Weights of a small transformer language model.
Size: 12 layers, width 256, 2 heads of 128, vocabulary 2048.
Training: a variant of Muon for these matrices, 3214 steps.
MLP neurons of a small language model. Each row is named by its layer, matrix (gate and up: input weights; down: output weights) and neuron, and shows model dimensions 0-255. Each number is 500 + 50 x the weight over its row's rms, rounded and kept within 0 to 999. Numbers have three digits each. A neuron's up and down rows have the sign that makes its largest values positive.
After each neuron's rows, "fires before" lists the tokens most often just after its 100 highest values on Wikipedia text that the model never trained on.

L9.gate14:449444459531475481438589539495556473597523363598558490547553507435493493493415588476434557488482468559577420470481494545422482509513564552427537443517570471548423557518557528643524536444463541475458547467541512559534474436482479525530540526462440537539625485497538569452452569475501563453545455568539523553513534494516533468493520544511534481519458609549596497417538519474525536511509429609484407546415497450489467556530474479517483499513521604572498541450468513485519397499505488516508524531459533556499468392466603489494469511536479516510515428505482438434454536521551549464490504535520580478489526429582422461628431444571541541395556453528469544540450580472541605579417502524472552493522517577505520594450601478525498472524476479505569486502576601497524484496560466
L9.up14:527490412529589463453579568536430414569481505481502538492465555476464484475575567515465500569418492559476493474494583577430511360501507479465570540488514510531575486405449483480490463492560472378526539394514453523477370518527527537485438463504534455513405594536507519506579501464471536466486477434559613530520529585440574518436586424484480481544510481483524454512457524461387521518550379522537446448395514411481463557523576421537497506459432491520490613536462564529551531481554573495533499573516481530521473464493587560580431547549555523618519584389460464527504537461488578434602488488411536477429460507502464487521456464455468559489565525467473503475524531493489493549536465513492533570507559488544505553552581556444476429483450541543545529507563522455467486534587516
L9.down14:462483584517391428528496512641500539400554457515519517445485445494503413506433547419531464531519492456445476376521505540466513409527507518484519531496488452514477484459579428516548532474426597576445471470494502431488502462476534594567548507460537505504530461616524584493470497496509572586486540477465485558448565444479461495439549411450501545549483385467462451465594492541573458453630472493485417503428516558483525513416436557489550573446457550478499434423533597472575436576490539448480555543481541496535535529538485444462380506565517426383385500463488398509512443490484443502426482547527496529486474460505456581546490468498575520598452433549464489512519503537537463546463483583466526472419495493522510586536500479437509561452570499488399430428462546476544480460493509
fires before: "9"

L9.gate307:568553477529543501437534485560564505472446633489512614493522405530413503612483490476420516367469446566499562487528505458452583385470566518420488549416542554548479519431512511443500489603566545601404511516564504459472489511521573535391500504525452501511477565534415534487511516472557500516432562555472544480519527515479505506553530422505537468532473538503552588502475476562511494476525539517492522528547508494558516568455511506444454566508482487549429558457531390481517475455541485438570538526553467455500457564441539438526507530478454506415543443500569443520514492453426590583547555476403517528439574464445494461416465544479485510463408471586539525464459519481529438447569431447517489503415524439426524489454543490438493558487516503462579676467483527380490502526465586
L9.up307:512480562562529579545514423508498527504483499511488499478448689507523501525499369500529557458533556423603492525523543495520558486548434560426508402470437539516462490604504516598502593462514492577452427457475592440491489484515496463503467505440461508431483560516498370509459467486553431511422431504426462504540470510583438483534508494518593576552454490529501481549450491468488469553482513619537515500437454416424494449579482432500497569469669476378453528484505544481469457456490488458543591531522523552436497520536493512499458554562523500577428487445544535438444481514570547516522430477367478488519466530535575499548485567567452415544518431486455477524424584472549439544504434514442445532474460450476457488505459450517543503601470533437427463487455467422470530458541504
L9.down307:448501408491454528503460446428427490559521451486445536503485440475528481481560588431549517470464431489409440515509564520526496608458576491592539504449525498514488492458541474500410393478431485536515452581473493505585495467587399471444514445537572532469480481482458521530503450503576545548475451539472506467551440593484548504561471422494496485426504472499548495526559556558527522543543443484500473609535500430535518424540446489537527567558513538474515498528553515514462415533556448474442601624478512472445605434478462522558464551437453516500544566420348499504523519508524584467437507482448495594476483421455491382553543529521491433491486501397557583482506504594451521522464524446626552420562554495496462518464541569528481415529498421451469418443467530536416497616486528
fires before: "0", "2", "1", "3", "9"

L7.gate411:597566448565476498547462458502562583400461484525505514458520488553487523318402544434545529477528506477527493491474472531423474503487453569557436512557488460519565493486536460499500486518527520543461461466473550526429521518537433455411554516507520484445575530497459431480540525575440457486480468451593522555662418528591471585441491455421581503526441599536471558454398554447567458449477495521431420528473589546498573583549469507483561491513479517572484491514539493554633453474456467526463462444405479504452436411537486557495569442518514555507506432513432525468480429576468533514497492542447406466442485523561592608604427531506546522459537483478599504463541484511520474492513560516459442543467485497525482491511539523592485521644571486552474520483481418516537481511511503
L7.up411:574485534470481495514461439591429514469456600480536458511519435564465527536408472516538412434488517535504525456557508473524555526570487481545499596519494447415497457461426519474457441553480444545507476509455519494478502561530524585443461465449483441578481486455483465501518429548462473501533482435491506423456553557378457527575538490518510499443506472547438463443507675536540587396513462461476539500538491446502559525405558420510482492470433454426542491586570534461464612493512446451496596470451484560490471487545567428523520539427559519412534584402486512522542597503532502556552487473560430493554517469513458420606539496560425443507491378409491553475515526638461426534545467475505423524470540445596486504516576454493501546474567498488481540391454501492584523523445523
L7.down411:561614513501498447523545479483394511545530629515521410534438589488507528473547453578477512352567589491535433572420490540499464572427463457534487458492375498557537470531573511580493553502437524504472535473521559573441525436566465466545555524416538444554514539522506495539591527506458572474486500457487482583467531495550448502547458501561460471592602531569480520537496472462433531503424433474518548542490554466494532486553426464466508477548489461471456515556543403490533514447504557461417599550532538520555480418551436472522525494500413510563486532523509555522528534529452474553511505469475493456458565445502549526584634531519468479533539553486470592420508399434531663515507488521470557502475449533486531460535523529471610562563476506560562440527463446483405444573462453
fires before: "-", "1", "2", "6", "3", "4"

L9.gate424:354488645496525547483508513534557454436395493454517461445506494499456520537426519516518439519579478505646520560413453502514505456541485468451461528472554546483465444437447446465426581515492542495433568411578443513484602463489496455540525423488453491461465505536496493532543517465593469501497465527455471565525471454563519452540583502496551519448488481547540481503522496514479431540492586495469497355449557498516473477463544527538509561518510497500456478505463465505489473409537511451547522398511421548443498551535483505496457508539378607541463447419513543469523466541441444499503578573456451411513415564553450509519474529448584471449549410554489611496480439540454478524445482514436500481490584416619624530575506488507483377584532417469531473537466548556469492500447579
L9.up424:493439595502551582537530649533557460380451452453533423543516438563463555573473497510495477481581456506547495546461493449531446484449445475465506541500508510538481546490495555569459520448462487582511475550505535497404470528556623612520535531568519554524494487496545553545510519497629478483485554427491486515492444467467448471531495490498550538478509386458552481517505576596428430476528486506463454478592545464464516560473550487468452446512516523447415526523513458486539372502470498423581498457495362481568544505449546478511493621572536582439458431479523615559551397511543401436487534529490503532405572554429481419507469471454537533476594484487520505476488498534467481469519491461535548551437552434541539496512565527400531420561528438580479532524473538524513493434569600
L9.down424:587455544453429529471448444434475583571490486527401507575411583492468462584503536493437510515455490603501380507393515469557448539529502476481520438370580462404492543552453523532440468501525561494478516472543547492485564490457495531529488550543448505440445445499603525463531473543554551409453655531487448497520621516609534626470523498553506502492446542436421522427438521497442515503498489586476497549541530505432498556492495485446549455516551508515592460439511515496521503403493560436459603520498580469485574454568405516576485464573528444500500486441537471524504495496470475492548528472506493447506404497540453508436483552499495559470485487600590551509502474515570530485679512446538492529502456411498442507572531485450479568502564533449481496456541540432485570476476519
fires before: "0", "1", "2", "3", "4", "6"

L2.gate473:625381475528526499587507433480546609497481446479474509470495480555428543498496538499481509511566606477537404453481495508551450448506498505503521519493450457561515489518552474481508404517551466436613434495504553556504507454532577500507533481497609484469504520438468586535461581596460470516472439556529540534586554473514472505496509480519488488429519497577510535485602459506430511551488498496520512467451570579444526447459495457524460483444443571484457485521500489423535521495558438529543472461469431520523529500519545518380516515563428517530568546425542529447521499359483564515523566498486490508632508573494533564492509454538461494460390569558481474445604503525578617500563480632578579478503580526518557503420486474541550572428423501470544456500441380472506510350468461
L2.up473:523553489505600601448490629521545503423572476465447478593563479498370541489518493478538554554480497487515492466470553516528496510538572487503457449478454587479545443569439475527513530471459559498570552510588452458469520587436457570506508567486527529502504447521542540483532478433574486450524583584493522559578523532464514494549483506508597429497514579493488408466518514568523455448433554624450479484480572503445508576510534351434427550468542551473429401460469491612511481471515543508416508411437463510580530522524582489439564468454477451496487418460462492519475558500488519462473476543436510505552530520511501493494451520466448502448433562551574548617480517554515470410563470484524512479526518481451397495432436501592466523400550550517494487439367479491451439477623450
L2.down473:476559584502443473502461490483574491533539509437501486556479508421588467580463550548611497484470471480434437491443523502506481473550478538519472526493478478470477578507525501499398404499622471478470477488454577554495501537571488494492462427451417494597468453512527434542489527486433547530535498496477567510488514546489432574496542463513471585567484437410496507445476522494496607500501420570493534606513503486496529483535511503551465494587483528415564497613515575453493496569370488429492570488633576529466563439590479418514456466558563510537503487590512443541568591546564544543514443555436403538440606480439492554480606428487524547526524483494426447488521470490444492517504494545452608452500499502487611511501511533453524505496499351489575570594540517507497437524588566
fires before: " |", " |\n", " as", " (", " I"

L9.gate100:422444586475527442452358437490558442440452523508462442517531434588468532483506565476474454586550448593575489458539445485546523594469467472510565492520467524516489430441553441513474459535520490485454505554600523452446478553411491414334485582431500496502483611589477553441550526440506492554479516480486479468476569456420486561473532437465443527447465414563516479539370533523505459461491475545561539524474543430481418493455507524432365542535506513466462530525525490461519539454452519393542498466493510487496514565620459447555581566497464491507452436452421490497491392542469491545447449553435459511447481585489535457470385563505552496530487506430517520493521577484500477533427537489502463536477519420606564535498488474522483472448467404508525572457452484418580555481530517
L9.up100:460505597457567581463509537536393469503515464356506621506630592465481610449441479430508471532530498475519568508505562457556477549527448476579498444546480525390542428458474580497523567533503536518545409594541494531487485529531591541341473501487504525465532479565450373557542519509494547541522548469445458524523484597391536489423508444420462495439350550492503518452484551554614472497511513446508560460488496529501494575518518524469543471482574445537506459452553510409582550531496512494545515556576436515449451450403486455514584538504508508501527493487410535447499515458557473495500497501496465485474465450468546514498448397488449511468509536479471508429474466483530479481439494576466501611517549519550504538445532468468492396645543495545551517486486453434542491499553526
L9.down100:494518443537455549445563568530559521432529561541468464483494546564397465491441537533562517536398499414444456517475453494512489424468473534430557541400485551489437600377457516416460543511506480469505502466526530511486581604496424539494474496563459498517508527473476563480510462503532443504524374472498455607483385463502550524489471527567434429557543526498500487556539433523457460478493476408533450582482420392546506491591557496483433437479540516466460489521481479503394512490538486529494476547533576503523534526502435628541481629455512519407455471567527549450507499414418462476521496502511511497493482470566475442503527500578433484531497496461449428443495429539447426487520550497515599581569433500599389544489483505488430537579497445558609535522445427354490535494520510
fires before: "2", "3", "j"

L2.gate296:502485569526423467501546567570580498485482585629478471516500509452561464478547422505439467530489500474536491496499514484435432557494492460531596490564535476447523510487570450548463464384516498476515498469589710468462513448492488454441591440494561513465491459463548546477481545536467525537403472498628482519521484465489481559574434532480457540563479548473521483482485483499475541480520475534453386557484426423520440454493566517490449594440479387452520471466504443444512497462348459503506570522498409527572479581457513419446449455611508574459539548502487466437478482518520584482409542497472586448506541495510528476559523485436400436492576553504523582527432444432490527506506507498512482486454550555522511494457478505547559500372520521556469568604429381495508496529555489
L2.up296:570546466550448474453572431459525432507446522569501530481564529514489539456523428499446417537564446458566504444537471516507492534476566539639468406452492428464416545465594545483530469428589555507495452478673577460457464539502460494440455596520501510490492524536555523447505490506571563461460476468542473448451514496449514539496449433490507586476425636456525499435569453438521559408445472535573500460498437498524426549417600513427549525484496521473495559485498531555553577433416450517488481450507427594541570466518441452405431539613603532444545606506413471521576537514501512466410570458561573440477464573449500543565470532554501449479553499481471476420429470519526482459502542533434460505490510490490502502506505539526474538417538465537502535561535408523546488524461475
L2.down296:525454400596458543477497538520568485511503465441579484484401474540514560489378611457532561573574589459399492570428477518502519482479518543463447452554540502479452487456475548455544445513523496557452599473500421556539456552581457463547423468492475414492457528492505415457409479480542519524566552541440469469547437398546530394509539523496537447516562485448499508454528465556514502542501477525478490542491572459473575515511492522487528559444464468486538441616486530517536446595565552494553531492578475563475480471496533585521549496481533586555477413505615487479475500493506527456510458520459434529460422504638539470568444485531518643515453487596502447565602432515451472379400452489567519547497424570486542513476496548542543498446582502505532452474488563471603455531484513
fires before: " |", "===", "|", "==", "er"

L3.gate218:572517521445527507474405507495474564534470469492458495525502470470446493522449519456540502522537540556436551530482506511468554509507544529450536444552522574480546534499517471480398512560488486644550580515512569467523486403533517472515523440473428476617454466479548464478462474494472492486510492604521503589568394501481508646488424586525495525539565411610514553465513460570518527455458530516474526480490491578571538328482430451438482409552457570487497515475565496553588385419383507427434533515474562518500485481580570487544490491494580532546532417543512522462531472482471480471519552412362465539498457482490522450491491553526450619485507511497529460554600552491587520449581524571524527523566459464372506546518534568608490538551511519482468542479439479444470487470469459
L3.up218:563448480471498492467523446530481547561420517398547508445471467581517561475413523605504443476508432574548624515528536465488615463465440377566490485532591445449526549506491500474543478514527441449522426549404526483410484448468551521470446462537514475524502613547466540542478519487419634485479577491576440573524428626500477480523408508566526437529366459533452503502510476568486483467570527451486474470553480480565528427497470482596519433467544474498464524573460488434425545569502487540552474526443519454560494477390467574449542546508503479475451448578388504468452524513437469557497493529523512532467521523518478447527459418493517537513564494489477567514497487513537414496441438569415556571513501450584581478499584482507543470548597405478499461480531576408480464555498479
L3.down218:483583523530494558579493430529452474450398490491425528392520514433536487479523509508523450488511559522495516508483491522476565476526534467398528567448556595539508468560567493502482456569483534503501470528524457566487439456535527481554524545442421591484503529448573528420505437478574467478534579453508532558576536535516419449496495491419397487443456565530452600464503475385475471566422558568516476513532490502473527496501470528517483488533509596502465497500587493631473493538432521605479551576529531433512607493479545410512633476496515574635508471507475478532571573425553536439532445455424587433434502562494443507569493516464570455518510507571499491529602427413488486531553465424610421497525505499491475435539530501503524501540502651446507521544446509569545531450464434
fires before: "0", "–", "5", "2", "7", "3"

L3.gate271:488535478501500539454504492591533555523537497656498422574484485394565449542440473545589489434501558526497453523506515463536519514628502414438507547480468484586562476521559478541464364594540477468495431496622587487547525501498481540488558482571480574592534554507456477514480457490503526398443464657462435490504602364466505527435454593410488526557456470445464606460505503408587446524406548520443482505496528448398516494487467504544469581527521475434418448499480499511497534526462495513527465483500425547519516480472548537518398503443498528428503533532547520430459520503510519454452496494561549611520602421564571490444553528566443443527541436454510522482549562535428520507499477526527470541599482501509539450455536445442515476475519539514534440494470501544497409508482476
L3.up271:382499550535479579472539494562585549520496454499450434402508533536475623527471498492475556533592568527559566514499552532518536451468437413520443464632452474465436492475522544487477458514491539591548481537598499462479520469484549650588535544524555516455483444493519509538520465479493471519442453572397516404518577530476416537470427519541520485485539517483534413551455539558488443569501487497469442463537468499434550544499508452432496469465602398474534382530429508528346538442481512462426380507470453493495468487503578505508597540519547490476546520609477416517541505493492458557419549534470485521484528534602440505527584515457514449518440467486460461462404474576469449525502537510525579454523474478569401489600481465473524529504437478502543488497403515493537605498461473
L3.down271:517391565447543549533445468512479432546479395438502539473520533500496485551509490445536503597479472484494441430378511509467482539567452485515493540551466503600506440518452513511449437486513500498598502429440483541505513422402478551453469450496424578554486513600441478496398551442535577529528559473535422506588454491525542527468572540484450463484575472562562497519499436437523465522526467464482471445460509492474552467592542555538534560370454401437415525398523522523509478517429516569546480431539551508483467559425409492495424490495549522516458472546444494533462502475539547432549517428441416547517487517471539539561461417514444544461409445566508535471495466468508470484504480511462430414465580541437543394495671558548515490475595514533513499478598570381509480526519433
fires before: " |", "er", " |\n", "op", "h", " of"

L5.gate285:522475483495462496439452527495555419474392442525470436443526576440490445445448540519511491544543529592528499653481575571502444472517474540414438391453446509617553526406476484510550513504587519546503495484567492410608485455512460484575430426478450499502451540524496473524487565461474447434541534463628510576488465495501525463512442599479493530568581502563510552463556562468528499459458481461613432451483483431512519427589510380565421516484564501516444494552487485476533455452513513521504545458553519454542561463486547505627495463475569486544453482538520530405513462585437503493450563440603386463481522486563530490486623537449450540496504533534438547404484460516415541500536504595483518472529462470548445549486535504533536490517530499399470467505594467538503510445508411
L5.up285:437540479538590559529527362571588453422466588461416476579466552518450518516653546471448520445503545546462518468493592508457571475496502528484594559613572495432457529589513532514567467486526562507501413528497555490503424492499542497499488488397485559546515508373483534522529497531568472601477519468430520531555524538500582431552557441505497570539554413580567606522489518516524476503602484561557484505472526574544492574465489544489499474477501532507532523541545494489532551523527490506587581554534544318463519489458512444562509487419408570525506517467588562547519483517570413476491477493494439473435397477523481457473541476475523487496522507514455500604535559472461532498498493497580462454527459540569491498572478567464455515418538527483590414551569438479507461513534440
L5.down285:484457458461568490473478576516469488437507539554406428515508361482414484486503556464525522497435388432524439420440467494550532547509518469546469629503455528501462511369536464538490509470488507550490523533450503454545527432431615441442524480546529437522569526568409622490531568390519491403475485521583463533430449445542565577478479482514447475469422439430422494452482426532495480503422464544485510492533486486570562481487458549497543440495459545507387528513530430490454479480485567586477540528433535449450521372565525508471459456504492533526484476488530531506464416487471550587519468471468557461492629536472478601393476518441471499539555494455454527521485555543508557520504530462503438564583518445538523477474647478608575455486494499566457570468504476524548449462506423
fires before: "|", "cted", "ctions", "ctor"

L5.gate87:497516591527513556505444508605469522556494469514549486569491423571485536461472609484508534619438506544461532484463516425517573461461513489363496650557460408574508538474528537477607521591482446478525507476494539541495483537549533613544404546480507586453467533547445533385488477428448502452489492474528476457412564492410551514450535384450529444494456509464548522562508448548458488483469490446592471495575576416529460428484535526491527375554461515503517518570439569563509552464486461546439489540488432501490554458480501448545620578505430494512477560513489528539361477479623557423544556493443518536572508493540560482572521537472488452468466443461464546506519498545475495495458506473523563402429475559522534468496552533484530520531534480471580438438530462506529505490585578
L5.up87:567528533478434453569506449467523545523534451457517527455442456480442473473463459503538572579537423524459490441485528380386464605534446537509510542497489437518530527445493421470445616502563471557527432436441403425452454495530529520465574538425512500531578469580450493492527502544538534490549515512456538426534524598529537488486526520486563428460497513523482482423469527483360514463502458464564569413474564409396596581516419473498571505561465450450534494483520510445543493423534465462356540436534539510445536489469390443496457526435464438461481508491491537522520397450459407500514482551541471477550455538397494496485496498543507548464514440521584500373511429463376499485518482498507422534516543477494545469561460491514463473424598410519515561511529413424475448450557515
L5.down87:533495457527529566517463432535482467515530556454374504596544550582531568597521603518475545463466570451559484537470489490487516358516598542516466507565464558491456555480524559550530498514534483535431592567430535570471535542489377529569414618609517516502604576475554530434507513501474431515504550497553446509457456496514446417599509514520523523425515486630529543535532511515499471476513516518576496550623558394427485406441525469455469476536415499535532477574455555526449519517548549481542421509440521487475536523477458499540515503508478557567524500503525489470440498507585534472566460486463532461502406519451599551430473505513441406450436489511422530530473466542457471563557594480512422455445398457469428507533491562517536476562498486538527537549545550590514563531494571
fires before: "1", "0", "2"

L2.gate269:580504520493444538447538501486494518515483489562586520547483416544503476458531453463455458413460485458502503417540486533513483492507450593504519431487455476505428553442460545565473466453562566451434511553467433497479504570557522576495444475490453515522537469453509576454477520490469453409508535505482479442514510586405451524519489432567494438555505494580353462462594535501515579494518437545492459590439361519466430593437490413615507492531557448428489509540542429515481515501515521486447445424596529556468489407390455408472488439506517435486394488492580488486525590443426523517490433586522509584513454471419530403435450473525463419475501475578451471427455629442562569458458488522522594589534488467447490483551453496514550499544553525573501486538496427549482492468544462
L2.up269:458470488477489517447449586540462521469501430494457447666469530481483550458511549543394438471538524589462488362561539528486440465604433502621551542439488518423498560477444492536495460393555524478568548450502436499469487483406548516450418555563485479503506446490445547525416593452488480494503552578476552506604503508529573436427591539508506513442537593535420631546499562598537560493550507579541495485565579541560468495570441500544505481488508525476418599446550468533508513497508489531443495468519507532441460442502503479366452491549510556437533525620482508457579510470491575559486496458471472530528500483494537485443409461427505517561453524523463586537388569476537546542579598529465490490457536486501563479583484452461466508493481505485453537471523506537524577487513451
L2.down269:517523543542447503538529457528556593490422503556484579462441445523503488507435522489516472423401600461513480519491545388573545531422416601412479444556544573428445550621432533479516530604487507453467524545559426515513543599570444504516554419480553526510481511529546466427550539545455566531542493489462486465534512522471460682503411621545495525574489516394524385493551442416489519532458500415523540585424486495437511528536500453541486503460435470517533412512525546491494552505489540419426552443511564428476525505480489436543490503609518462576460540451447512506475537505546409531448513536478506504509513495463534434505571497466517487551526583524626516527503517350473476478548489500458539595485555505417520534515488518540566512471532535568458498578464481527511476558507484
fires before: " |", " |\n", "\n", ")\n"

L9.gate156:639531476513394505498533486465477499579392582480488453449447534524588524492547532521484485498485562515488478488465511486533419559532574535509531528512600500510458455428522500526627497394478506496467375430472497461522549484467561587450503485490456512548530514471471560584537432564489560437564466503492423446553544408566406579505468455538525517506482545497465524456552478566439509534597457556448493524458536490506522533326478505444461525503316411514477563470458489508529563530502430480467489501573487457541585407543538496446454397494517492473538460513508594532525523526488558469588538551564462547465502457481460499510476543532514418476397452546402522444527464507424483534450559482486450402481443455473549499439463514535522478552464488445429556576486410480445537525564525
L9.up156:533521424589475527548550531468568562492484557581427475498510564432477424436455582521603510583471507474532521480445493520493607494498487542506465539557509584545461519531470513592547475512545479600545542518430560526473471605551511510593541528529475551566475573492503428566411519597611409451524497429466482517471521466467445513525433466520562441548514537431499553554539429493604515434557515460468477466507518514605484450478526575436515512490459478508529637591505497481497466539540515517602570496613531565503544495647492590529435495477519514460531450489454458497564527477570525479452463514541440446431505527491364483597417418471547486420453512490522537383485461518521452469488543491548475557426492551417493454539510494570570482520486493503573559437453472447547500508520468
L9.down156:524476514492501517402472376468472417457532564541556506563476484499445436444523536498499423540466440498465400540521465468479469508518501474525553515521498388515534527458514480487580445463431496482575496495529495482595490449551538542465497444487462561530453523529540540550430399504562535563411420567457502472543485512540489468492407428475525563582480585404575430585541464543427528481439377530418458503417511445458521495465501441498592481582572498536507531408408584519511386405524485457503632579539544572543470508578423436541483390586444499466438515422472500535461432573481522492474447476564524424478514561516504444506452504539402452483423492488490573494464403483511488555529486477475510443410534500600497482503468582510459523510502486538524521486514586546523466470541571
fires before: "-", "==="

L9.gate149:560428559499503466458484519463482510473467539517421506544450523592434456488431516484511430522487555442578565419513519505423537486516491544504492478515445516625522606525495511460461452389456666462468452465455469510542465542492494506506417500510588376454439435483494431463485477536500497563494518456500557409423616479542482541462601396429518424549502529496462449450536534552436513415576516434540449438518499432424518622510569537516521502480452405508547500494411452618533470578479548440460529502494530505513486428593501575513501486465554458489508460460530438410464514490538537484501474518473445498506509469473483541592514484518529617461492466485556483545477536471437619514582507536548583554545587468421573485448468547494538435473501491544595555536498574439544499438539533
L9.up149:546425495471519432526524568509522567458443446468533571529451549546438468479488576465504526486493470489534451486532481611543553399432555558555528506455451573468516515544471428461511510472477568533507517425519452564634473545579580456479479476526457456487521612550565498518544498537423468501442480495511462486555598546477466478460511505544478483560446526500531475550542532540509527530596518430420529494390485505467598425475480388538460457477493587526497489531511521492479585482460465522536521413581453473428558428524470398513331524499608480403546480464459413490438496415514557508489462582509540450592432519503497465640449490599563554531538473486458511474455517492431496505460479455528497485630499503545540565539502583551470497580548480472594432472542591501474501455541525
L9.down149:432511477570457460517561511514460410502528429547467487522430504504476471492470502473533403503585601542482469462521617511525473462689538504406534556511527440463458502522482592487489478483431517527468488471421579501553524463454450489536497514485502457454619517659463456442433567519518473557501494474563497475486512477464518559464464465465505508614516460492431581503471501547505487492568452433504445404517528484498363433485539541455493418445392427506527545447441486535491513538519467557534461469462530471520392516520518525599498425532538475459585396524504594523441434442595413520538515388476491564400442476548509559511487441401533457570476506470495508507492416459558543538516441576426505503570444521508485528518518473491481497532600488498531488436436478532545565415525460
fires before: "9"

L5.gate171:472544540635553483537510486485509491547394521434547487553472409577444527498551483530495539439554482466505436572601559591457532572583520515500575543522464439549469566539440481492583438463511424545477574526490427491448508478526584545503511487513517478427582510495496536419432503552527442536382415490603375531554463536448501467521445522457465507465495461467509562462560540537568604466410513457448493496430540464536555473476556550599481519506505445407493547392411472490494534509591601531571559514486500529541510432528541531471469499510412509400448450508577476517477475529495576461482535499610512513494551529536470533531546478455569514497530557448419518510497415384466476551509518516537562352546503547454470478622465525524480480516532493510481472537587538449516456427512537
L5.up171:434457541403514528545497584550566549581488539502551416467459412475544504466512536464528464456591490527533460495512586419524589546530499572489535536533522447529535525438476531514621606579451482551454500481432468555507514412476494453489505406426449448485510455526421588503472514569558536567532473425560525545425485474482574520513416516559493547507479425461540514517510532563560563645482440542546460421462477455517489588545511516542496425416573472521528506548513463507484557509517449454531487468670560395502468424538525511580443525485530473610551462533469481430499503551585472496533540485531492515469515573526460475514452424516515591575498419495484480576502477538508627544464457492518516441473529454483485483520490529539478452504504387479404403533491427414420482440489436
L5.down171:556509378457497474411463438542419457441492491469473526488479518468534504517536418506511505478552465487453511527517552498549410552466533394418544594539522477448506535537506486536426464563491480470512514483538487448621507489635550532589481517545485459505492552421546566480551495517495425465548522564469460375524493532554474493425579597463511522511489495542505571400490448465498463526482522480482557601473495544449470413373493505473431510466490547446482495450534506530457542498396571477489551546495548499476502522490552468451550360401495489536478509450471484516490525505478454552484484508546430526554603563498447428469561528437497474555464648518529569530484583459502387456592580473503502583450469515509529442528652453560560454481523522468536533487492482600582442608455481
fires before: "ctor", "cted", "ctions", "v", "f"

L5.gate84:457565492499523426454457561432475485489489449395588466521530473547555538603573643536528539503485529520406476496524497448481648574540524513512463545484501484462486535456454406475452428504474371489541491357515486431492496498512487572528545496471528600594561609539498524487543468557455541476492428573476498519527499548382515455577557493497445545535451449543565533508410524501479545466433486547502501490588469476478557432482497456507490461373518425565532448453540473514479538570467501505510554504529482615586515521471481547555584552550475487477452456514449538476451511554459518523451469462580499605468518472463494437426459461461550495469497533495449547400577584518418522405565510424509475411506619493519555453538487429517573530511518535458496431499555519578445538489489463
L5.up84:442551455467449554438457416523600432392487444453467473536497533359523504466583527448469600579413469566509540486464510477559481504590390441480474562548486413529431501448456418553505515518494543383489543576464473504523526509435484455541525426476504559561513477475504510519427459550510524492487496388558504508476514437478452465448566511584476485534484472472398436507551537477488530563469448407528447515551464573589443516509483500406558479406458498572488543513446531530502588545485515536423461433389365429531479500517391553532551489529436510528491538474479533536553544490532526535558539504455490555389521497538428539572494452450402530580505518437465459487464543514496503563485554453474457459404494460504455490492477453448520486514545439479564492592574507471634510527505563
L5.down84:552496481507461437474555456569452479480508473489595460495488550499481454459396545521508440477465504512465513549559506546440571555379539412415585560450462517563543517427586519468444471432475479560629485490429485528510339518506541530528500552485468544456408410523473496470555435428472562562461497498432397516539456576514462411539494471487487473601518489436497497496502521527615364483564486584535514442477475516499478470509594475540539507529506503461517522386511503438501471500516445452522601531590593417421550455478547536536541446552444413505475500495499514447597500516507482458622412523439529531467525433414499542444538506496471432527442388448633510491488553475439435446487513549510453497521523468488551516486578500529475471502480584452465517458424524541459515487481459
fires before: " |", " |\n", " of"

L2.gate114:607607510467502521465567448501483428489461443496529517472519454457486422392559538503449446511480585495454488398479449499518558409537480470568555588510486428418485481573532476530485511489529454505487497498559531475383560505499570551420453471527487507567559505565536478532471465514526516444612499475469529437553534595570447619552434449527517457541527451534432423528506578627459563496551552411516471497405452554566486472505522514533482487463558522446473516535469492523431493550488578509484481420567512454440428509527499461448503534625458495462517457468486498532558514480493494509484416458428468498579565534465558561574522526532498568446469538472504471531536381483477549394523600547523519494426504570470556512532473517597417595517473401480580487450374420544550473453536523
L2.up114:544481457531436530523535496459550431570524561448573511341463535456527473542477519421526483439429529509484397530466480552499513495485447497490492501457511513538542445431463506475383530479415554513497527505519515534469460469446489474492434500439437480469553444517514506470548470443470478491484472525596425519589497488545534600518625547549598491518455660506435479546519509558528488517561516491492513512481450515501499490607381444472490473434561550454432521390410476446587382547529531540525427468489526471484497492578468470522541438448547480486504516569467473486449549493501569569566427416539482510491502432420549565491539458507543454508538685492480531500555513482443668520567579537561561551431522533528467428573521419489500506498515541470503494548446444482507444444488430
L2.down114:496582516466384504446467519553504579421539549495501543504517432473417460494502532527509495481459543517470552439451465519526592481582515492575483466466552514385470518581465505570453447593584494418462438526560450558469505549501543501453498471546449469535514553621575497591533519545434606469553560529422540467490567585510473601457475554522480460589523404546531484553493619458530511460507504550475457515433522568419479537506506514643519500440465515410455477586476524442495469605456498521497560462471507418534439457479507494476493517618410504561439494498508476501542555434493458529424440529578524509535523524388569484463508433580541500522482561551578583531500554471538525464550470555518529518483529514492570547569527440503385504509459531589515465502464503482479542413632488
fires before: " |", " |\n"